MLP neurons of a small language model. Each row is named by its layer, matrix (up: input weights) and neuron, and shows model dimensions 16-111. Each number is 128 + 32 x the weight over its row's rms, rounded and kept within 0 to 255.
After each neuron's rows, "fires after" lists the tokens most often just before its 100 highest values on Wikipedia text that the model never trained on.

L9.up593 [162 104 136 131 125 118 116 147 146 172 172 139 176 118 121  80 184 142 136 151 137 115 139  88  87 139 134 123 124  82  87 126 163  78 125 100  97 103 131 103 180 154 114  95 114  95 134 151 106  94 128 164 177 102 118  60 153 112 103 128 146  75  81 132 164  95 140 145  77 119  90 130 130 134 101 126 118 141  99  78 159 173 158 115 119 147 164  99 101 133 163 117  86  27  85 197]
fires after: "on ", "On ", "| ", ": "

L4.up98 [169  70 182 135 156  76  91 122 101 172 132 118 174  80 181 126 187 166 126 160  99 138 139 102 143  85 111  91  97  85 122 189  75 130 175  86 129 113 117 169  98 123 143 126 110 143 138 100 170  90 144 189 107 134 156 137  87 135 155  51 167 105 170 125 118 120 118 135  97 199 157 116 177 119 143 163 113  67 169  87 121 107 148 177  92 134 176 202 187 180 109 102 163 198 138 142]
fires after: "C", "N", "c", "R", "Nic", "n"

L4.up77 [ 95 135 155 160 153 209 137 109  98 152 124  94 133  75 104  73 116 139 105 153  93 175  74 133 184  93 109 145 173 139 154  79 157  96 189  89 145 147 175 135 137 151 170  75 155 106 146 178 129 133 113  98 113 101 168 149 106 128 151 150  75  97  83 108 132 136 151  58 127 164 140 124 166  92  99  83  42  90 102 182 146  68  83 126 127 128 129 148 125 117 113 113 159 122 127  82]
fires after: "O", "M", "G", "D", "J"

L4.up717 [104 124 194 109  57  80  96 124 118 196 138 111 154 100 172 101 152  75  94 100 116 132  75  98 100  83 133 140 130 139 142 156 135 109 162 145 170 143 119 117 122 100 162 113 104 133 173 125 153 139 112 153 134 216 152 154 137 166  66  59  68 168 114 159  98  71 145 135 125 142  99  99 161 133 149 102 103  48  91 155 114 172 180 100  95 129 131 114 177 135 134 148 139 202  76 100]
fires after: "s", "c", "n", "O", "R", "G"

L3.up338 [146 110 112 126 148 151 101 155  89 104  72  73 114 120 138 165 134 175 133 107 127 155 109 115  71 162 145  80 112 150 103 131 178 171 118 170 149 148 186 150 191 155  76 167  73 147 145 140 148  88 161 111 152 122 119 153 116 179 176 107  93 125 150  94 142 148 149 182 167  98 117 132  75 171 130  85 106 109 153 112 108 100  96 158  90 174 118 107 108 145 122 117 128 119  99  77]
fires after: "|", ")"

L5.up250 [139 129 161 157 185 114 160 101  55 141  74  99 128  91  99  97  74 207 147 123  91 145 118 104 104 142 129 101 165 138 114  95 128 125  73 142 147 132 130 155 114  91 118 164  49 135 116 144 130 112 126 104 195 112 148 130 100 130 139  98  99 128 122 122 187 102  88 183  90 180 146 198  98 108  66  87 112 145 162 109 179 160 109 107 116 113 142 100 151 125 168 133 174  95 109  81]
fires after: "|", "|---|---|---|---|---|", "ers"

L9.up410 [111 134 102 152 184 154 141 134 109 187 164 137 145 135 161  86 143  87 149 120 143  98  91  90  78 172  77 161 129 164 106 125 111  89 161  96 185  57 105 112 143 162  97 116 103 147 152  83 196 114 118 112 114  92 146 122  93 122 140 123 144  60 145  77  96 125 111 121 153 157  76 140 149 139 170  78 177  80 131 153 108 178 153 115 136 140 132 135 146 128 189  77  69  78 145 160]
fires after: "on ", "On ", "| ", ": ", "–"

L9.up164 [112  97 121 118 115 133 151 177 128 143 173 144 124 121 111  99 128 137 165  88 114  76  95  93 118 149  40 132 116 198 129  90 141 144 107 177 161 143 132 100 210 190 143  69 109 168 134 136 165 124 153 132 140  95 167  87 165 104 123 164 152  86 142 110 131 149 111  71  92 143  70 146 149 169 128 156 166 102 152 129 146 123 117 125 139  63 164 132 158 144 152 163 143 102 135 164]
fires after: "on ", "| ", "On ", ": "

L6.up206 [105 174 122 121 164 118 125 128  55 100 114 140 113 142 206  80  80 139 147  65 105 146 124  78 109 197 126 149  97 136 167 119 128  91 135 119 126 144 116  60 174 163 119  83  85 128 122 166 119 164 142 125 125  58 120  83  75 147 120 162 131 122 135 117 104 103 139 193 175 134  82 148 149 132  65 130 151 115 121 116 160 145 123 113  55 105 147 128 110 130  97 157  86 113  60 156]
fires after: "on ", "On ", "at"

L4.up461 [ 63  93 134 137 153 115 170 159 140 122 110 133 147  69  80 119 135 131 115 137  73 155 191 119  90 149  95  85 164 153 166 121 119 187 146 179 186 148  88 143 115 110  41 116  84 180 108 142 108 133 103 133 133 160 143 141  87 169 141 118 135 199  88 106 171 152 141  99  80  98 128 115 151 143 111 119  85 148 181 118 196 122 122  93 152 104 149  37 207  99 185 102 148 129  95 141]
fires after: "| ", "the ", "; ", "- ", "("

L4.up436 [163 139 154 129 162 137 125 108  98 155  95  76 102  68  90  78  96 144 120 124  97 170 126  73  74 137 131 146 165 136 121 145 160 151 112 198 119 137 142 175 131 133 145 160  85 153  83 102 146 109 102  74 170 116 129 136  88 160 133  62  83 166 126  92 155  86 124 127 134 120 147 145  64 114 103  90  96 122 177  79 171 140 100 125  80 129 140  83 140  97 134 123 159 130 113  95]
fires after: "|", "."

L4.up721 [125 138 142 180  50 166 141  98 150 150 141 145 163  65 117 101 152  87 120 175 131 140  49 184 109 107 116 131 128 154 106 137 154 133 131 110 179  97 161 110  91  74 201 100  97 155 110 175 106  78 122 163 175 133 131 143 125  74 146  88 107 172 124 161 148  51  78  83 133 113 143 112 180 188  74 116  70  95 145 112 108  58 169 115 112 130 104 135 143 136 111 107 145 205 140 131]
fires after: "O", "n", "N", "k", "á", "c"

L9.up177 [ 89 125 150 210  39 194 212 158  87 120 155 119 149 117  94  88 117 115 100 132  71 149 103 114 105 150  46 123  97 175  98 101 170 210 158 156 171 124  74  82 139 112  98 143 110 101 119 136 155 158  68 170 145 134 140 123  87 107 101 131 136 142 131 123 135 128 138 122 130 166 190  92  98 100 144 114 126  91 104 114 144 157  84 107 156 150 170 117 126 138 110  78 145  76 142  99]
fires after: "| ", ", ", "- ", "and ", "er "